config.toml
num_hidden_layers = 8
hidden_size = 512
head_dim = 64
vocab_size = 32000
norm_eps = 1e-05
qk_norm = true
init_std_o = 0.0225
optimizer = "muon_variant"
warmup_steps = 20
final_lr_fraction = 0.05
batch_tokens = 131072
max_steps = 5716
MLP neurons of a small language model. Each row is named by its layer, matrix (down: output weights) and neuron, and shows model dimensions 218-313. Each number is 128 + 32 x the weight over its row's rms, rounded and kept within 0 to 255. Numbers have three digits each.
After each neuron's rows is what it responds to, as a language model described it from the Wikipedia text at the highest values.

L4.down1383:157090075071138140165104143105125112111130070084154046079133138134125138136158155117161100120142184157102153106137128125106171117136128124177059123094106146203162118117189123100083159057201181120128163131145107139164163123173128131137199148130119082169075090168116182158102134138199085112
Critic and review attributions. Tokens naming publications or reviewers and their verbs in critical-reception text, such as AllMusic, Weekly, wrote, noted, plus table cells and pipes.

L2.down1877:140143110194114121132110123117094104101120087125129135136163087108163090120134135140123097171154163152132064102141089151145091151143095098141110091115155128133126104159156160129163154097163127122120119091149113132162169084184159176171135129107131161132125176170110114090136122073113040128
Mid-word consonant pieces. Single consonant letters (g, k, t, c, n, b) split off inside words, mostly foreign names in lists and tables, e.g. Yo-g-ita, Bishke-k, Gar-g.

L2.down1063:137164128236108070154174187143150112149136165103171137171093121128108151116146078141126157090130106115138160086102135102106122157178112122138140073144132137146116142126099117124169157150152133133138139139167111164114131102168110134141195174158102150145163125140160146144149124113161162113
Table cells, list bullets. Wikipedia table and list structure: column headers such as Time and Length, country names in result cells (Spain, Sweden), and the leading dash of list items under headings.

L4.down738:214181107149119130109151083108104114142136174184121142119151097156123122136156093121099090150141137110149143152178186150066176105143203088117168142117115113108149110139123091150239120117164137152160150121114188119118122160153149107150075130175167172136105167167086128110116167127136139168
Word after passive "be". The word right after a form of be (was, is, were, be), usually a past participle or adverb, e.g. considered, replaced, most, also.

L5.down1798:108141122133135159103111181034139181115140122122152148130148131122160160117142125111104162100124144137074129126082061147134148102154170117128090138165153134155147175125154068117145140140130150128162110130097108114143140070105142141124062069123101097106112103037088081065126137140109139056
Boundary after named entities. Delimiters or connectors right after a multiword proper name or table-cell label, such as the | after World Youth Championships, the comma after Ibrox Stadium, or the ( and of inside organisation names.

L5.down1562:147165093121166154075132152155080146149110105090133096146214071054062105123098192076136145122166126122098148081072186179099144102139115070143144139147141105114084151082130090116173101143072152133109151162108099125101109118124115080139158168116121178099117086176129168132150117084137179143
Table headers and word fragments. Pipe separators after abbreviated column headers in Wikipedia tables (Pos |, Res. |, Ref. |), plus mid-word fragments inside split words (confi-d-ant, incomp-at-ible, pen-d-ants).

L5.down452:102143137104156120133137167092107139199139182156099111173140119156119134142112163129147103162122079164157151129139120091156061125094117050103173181148072128169155092082074115144111178145126150144137193103137039119122116085087091138170202129161138115083166086133122129130153143124132115108
Foreign name and title openings. Opening piece of a proper name or title in lists and tables, often after a prefix or article: al-'N'ujaba, L'''Amérique, Musa 'G'urbanli.

L5.down1507:106097081144137145156134110181154119127142163126134130138145137198122127137196134146175110129090154188144145144159077161106148104195129077169150082116137084139103136176110119106168118078131060147132155102125104148140105113138197151107117108118105103193090090127118109163169162103148156195
Abstract noun heads. Abstract nouns naming a process, state or relation, often the final piece of a -tion or -sion word, such as recuperation, rift, attention.

L4.down1233:161096143174086194101106117154154146072055103131092133143189120069142089143152146197123074114160135096177105101086189070154079057106074125182092100096128092149120138073163158131187153105144168140105133171097125154083124141156094148096103145115132153080118098103177141121116113118178175144
Word-initial capital letter. A lone capital letter or "a" beginning a longer word, acronym or name, such as L in LSRX, A in Acuera, M in MDPs.

L5.down1073:161105122136101156066154084102087168153111068153107118143113134127065111090118100135129149075166150168131140108177141103168156118104190093103141107089160066094165155108113099130122131104112161101141096110093117154100177092127116127081099088193128157094127141095121113143178143144098157095
Structured table/infobox tokens. Word pieces and headers inside Wikipedia tables, infoboxes and stat lists, such as mid-name pieces (Petr-ic), units (/km², sq mi), and column headers (Bronze, PIM, votes).

L4.down869:171106072174102080132135128110133172093062099123123107165160123164128131152092095114108120130087166132082136134123144108102113184169103109076097112114092111111082123192107054092109133118079084122076092191115099102187192158132085129124156179109116129095161122125134115154124171082128135123
Table header field delimiters. The pipe or colon right after a column-header or infobox field label in Wikipedia tables and infoboxes, e.g. Time |, Total |, Language:.

L5.down714:120128139123132103161099059139126111084195122097115148156101076143205122077156116130083091157107107168141152147069137077116120127139094165092103187069124127078094159126133154173144146142136158139149144176116116132072055112098162126132133099071105106151133135174112162114142108147123148108
Mid-word pieces of names. Interior subword pieces of proper names, mostly non-English, in tables and lists (Sha-po-valov, Bish-ke-k, Pil-ga-onkar), plus occasional words like on or show.

L5.down104:142146161089100160186130134131089122143183142081090140101173089122119091179166122145110118165108165100150129088180157136109120142094122146135133099135119108065116152079171084080165146031163089114171131107165122148169060151091115150121157123137068122153208125125112106206085127101120122121
Post-noun-phrase continuation. Function words right after a completed noun phrase or clause subject, mostly commas and "on" (joined Zira on loan, Machu Picchu, symbol), plus pronouns after "what" (what she thought).

L5.down607:131092163075146100159106120104138087115069111138216155093117160173080144097186116111105134141128082110142110115114157097137117138138128132167079167178130098124087142127143147161113133071115093179127131130119157029128102092074094103092153145110173085114129097180142118116097156171113076167
Phrase-initial modifiers. First word of a two-word phrase that modifies what follows, often after "was/are": adverbs (sparsely, loosely, mainly) and compound starters (Top-30, chart positions, home runs).

L2.down146:087192104120164099199089124140119139132179155158148096126168175168118148099099202113111150194098152153116116138154090097197089082151177089112141179133145143162125160141123111138111140090155100134156165153156125163137146137193116101095102118150158104134149091070109160098086085165123140077
Table and list cell entries. Tokens inside pipe-delimited tables and dash lists, such as opening parentheses with digits in climate tables ((4), Team in race results, and village in gazetteer lists.

L4.down703:123155139123134089181133108133098097135138102145159103144136195128135064162121172112170157103128089167128083164102080157143160180124119083131115141188168152159197174138185115098037158149149091131113075148086136071158144132177102128146128183196138126137145127123138118113130107106153102150
Indefinite article "an". Fires on the article "an" after verbs or prepositions (was an, released an, in an), and more weakly on word-initial "an" pieces like Angol, anal.

L2.down811:154123058118072124087157133118144117080088135129149137155149131124142108159135161156144142100144059135145134122116117160114132183074115127129054113109078087146180080165088118125103132088199158138135159089135158088089146095134160137152116124158109129122188077133081146096157133143153038102
Manner/degree adverbs. Adverbs, mostly -ly words or ly word pieces, modifying verbs or adjectives in descriptive prose, e.g. closely, slightly, significantly; weaker on table cells and nouns such as species, Sir.

L4.down1598:127116101157160123134074100092177197132162126145097155126059154125140126140124099122118136104158128144132137125103138101160149155096118137149132102134143115106104100130123115095168101099079163136141098151130136105191149147095147092127169059159128103126156148164132191116134149183112155134
Phrase and word completions. The token finishing a fixed phrase or split word, such as "one of", "in fact", "There-after", plus verb -s in plot summaries.

L2.down1960:136133160148131129193122113136130086151093018125184162177142163157135157100160180117149127097148079115099145143125106124112122123132077136122174128134115156154064089118130124129084110176150156090141099164092123108087139146174136108100146082125151085121086103107129102078114145131111110119
Article an and list punctuation. Fires on the article an after verbs or prepositions (for an, was an, an oak), and on colons and line-initial dashes in infobox-style lists.

L2.down1962:109132121123081090137130117120082152148115000121132138116103122113138111108137118120179109114128121149113141116134107110125121169089124162127103148124129130127135100144141135104132107124131160140126131134118167123126099138093135133122116150117136113134134149172091129120161137149134122118
Clause-introducing subordinators. Words opening a subordinate or relative clause mid-sentence, often after a comma, such as where, when, which, that, if, because.

L2.down385:138157117171107168099154054149126157138118137063151146084109084133128131058119132192124109121131130122121091094109129074131119101107093114125167152145186097113132083181119117178168088108094171118135176106149123150076147102162147085084123141140138141088128152100171146133139163121126149107
Syllables ending in -a. Word-piece tokens ending in "a" inside proper names and foreign words, such as -na in Annapurna, Girona, Anna, plus Pasha and Lucca.

L4.down1484:092080059103116053129143084097109107144110108120099136139130124149099136121141216108081152056080169127095156127143115133141191078143117123112137216108153147178133128148115103102172151079114186085128123113117121103135122068168139202126108155182127137127144099131157132076079159131157143194
Mid-word pieces in foreign names. Second or inner word pieces of unfamiliar, often non-English proper names right after a capital-letter start, e.g. H-r-vatske, I-d-lib, R-if-da, Tukha-ch-evsky; weaker on pipes and periods in tables and initials.

L2.down177:099105123107072115108090190111121079082117102185096054145124103113127141134205132101161161163126124148170177165073156091133155122138138177122118101119135150117132141148154143159137114148072116105082144092069156122150087124124152172106168174153131120079155113180180146137132137172126125113
Action/process nouns. Nouns naming an action or process, often ending in -tion, such as recovery, relocation, evacuation, development, prevention, and sports event names like jump or pursuit.

L5.down685:111116129097074078167105091155093128186123099130157080118145150133116118111095146101076119127125087151106160111196099144070142171183148129149086156130135103141173088119149132169170182135171139106124139107109152089116118158110103148214121116120091137052160166160127038106160094125119144183
Article "an" and particles. Mostly the article "an" mid-sentence before a noun phrase (suffered an injury, in an assault); less often "to", "into", "only", "even", or numbers.

L2.down431:119071141144113099150202103038136132175193098153130187145110153105117143101072080105126141155099170123125087170148126148113128095136135116123144132076142101144084175132111123195118150101148092095138099169155124180156085141184150075167102162075089148142160133109122146137094125096081125147
Tokens "as" / "As". The word "as" in any use (such as, as well as, as of, cast credits "as Walt"), and "as"/"As" pieces inside words like Associated, treasury, Panasyuk.

L2.down793:118090126129100179168206165117135161048160128149118147111160151072140131166157128110060154130128091120102071152086151154120085128085175087138126108138104111098134177123132158175113143152105105076146086159083153139154101163186077115168138119177149099118123124122158118127129132130148162105
Wiki markup line openers. Markup tokens at the start of a new line in Wikipedia text, mainly the pipe opening a table's header row (| Year | Season) and ==/=== section-heading markers.

L5.down1493:106105128076098063137110130115145189149076096229148142096081111135147127134192137125115135164092103100120125175138158117071110085166158151111068135144065097104162080180074109172153162084155105132136149158115116157176121144180158154088114175074139143110102148110196138148151152136121147124
Mid-sentence "as". The word "as" mid-sentence in encyclopedic prose, as role marker or clause link: "term as president", "as a town", "as well".

L4.down68:114128122111137087138079106133153090188120080142138191109106122117154132131102102119103064152141094118138126163110138118102107142135167127129098124169081171114084091087084134112126115135114095084076128123065147143145117160139115126169074091177150165115132161106147141065159126124165145094
Definitional predicate words. Words just after "is/was (a/an/the)" in opening definition sentences of encyclopedia articles, such as a, city, species, former, language.

L4.down1801:133086090133094090169129167077131136109174183125123066110118165160079126096143114149123136146142143156129077152141157145170158106146165158138181148074110152108100102100172071153142092105164063102103119129142095114130136161168127092123105121136115097145174145130097117103062128106122116124
Mid-sentence commas. Commas opening a list or aside, after words like However, Thus, that, which, or heading words such as Early life, Landscape.

L2.down406:141136129131184104136150063141130189164101084174142141129086150114160133157172128139146097120120113169135181106165150082095126163126171157163112106151155151099118083132099086139167107131114177091159127100103126146085162130087128122161120057095140133181111124146171112107092114153093163120
Opening syllables of foreign names. Short consonant-plus-vowel pieces (often ending in e) at the start or inside split-up non-English names and titles, e.g. Le-ta, Pe-matang, Ye-on, He-malatha.

L4.down1333:148096100147157140104110087153120141094182132145134160142110126116103093078133093122153173123074120085142142052167103104132188162136177163085110115121051103088126167075074113122119123126213162105144150085133105100165104133122150134125155134146132137157100108163148090157105092156160128127
Abbreviation periods in names. Periods after short abbreviations such as "No." in table headers and squadron lists, initials (J. B.), and "U.S.", plus scattered mid-phrase words.

L2.down1781:096142106134184103163175121138112102135109118114096150138100120122109127145110081115149085116103107102074049115116091125092049139135084080155096094145073144187150120109128143157090108162181110109192132153094126138124085038183122132147105147093133119175127100149182152133132194089132118136
Space before new segment. A bare space token right before a new word or segment starts, often after table pipes, list dashes or line breaks, as in "- Genus", "| EGY", "and Piacenza".

L2.down453:109120110141150150145082119160146130131152200065140112139150092154178108135119111095125108135179146176065180124156160108133141218146089169188179189137126084080140152097096126116138090075116081125111068094199098128115132190172098166131086142111138145165163086099119164192170134139153167126
Clause-ending commas. Commas, often fused with a closing parenthesis or quote as in (CCC), or "...", after a long noun phrase, before and, which, including, or a participle.

L5.down1919:151069146133108121196149156153121105117130129086097126070135118108112137079115106165098133088142148147082118107171150118141117157081110130171091083142202101136159144138115093181161084104108151156135101147192121042082135132186117168142077140162156126144106124189115124164124111091125151072
Mid-word subword fragments. Short word pieces that continue a split word or name, mostly in tables, headings and lists, e.g. Song-ha-y, No-men-clature, Albe-mar-le; also the table header Title.

L4.down393:102144120089174078119130111123132141108144098128056132144147099113138168143078187159095111156125151127108080138177114159146039151104121130127098118148090157160137090119139082158125106134196135103132160199155125117127105185128155101109169104203165122102107160154083114134118164177069161120
Table header cells. Pipes and column-label words in wiki table header rows (Record |, Pro League, Date of birth), plus scattered "left" in anatomy, uniforms, or inheritance.

L5.down1475:153105132151166176093155112097135120136161031084073123130132140149123100106102165121095091173068118133123122139200154178117115120150120127096205188034139149128155085094125119126156070103158113093146082094117121161184160134156146073124096117114187111116141161151118166127066133212183148116
Foreign name word-pieces. Word-piece tokens inside or ending non-English personal and place names, often in tables and lists, such as Möregård, Khizriev, Kukk, Nenad.

L4.down923:143099133045075080147155131136050086122218156138115178121119157159112125114150072125159058163094147103083095108162124172143141128178084117115145135103126085130151026115105095159096132135144161086070156141143107147061167173077108133115211138093105065105154099101134176144150169142138138126
Abstract-quality nouns and prepositions. Abstract nouns and relational words that describe attitudes, qualities or manner, often followed by of or to, such as mental, manner, importance, ideology, view, reputation, truth, plus prepositions like over and in.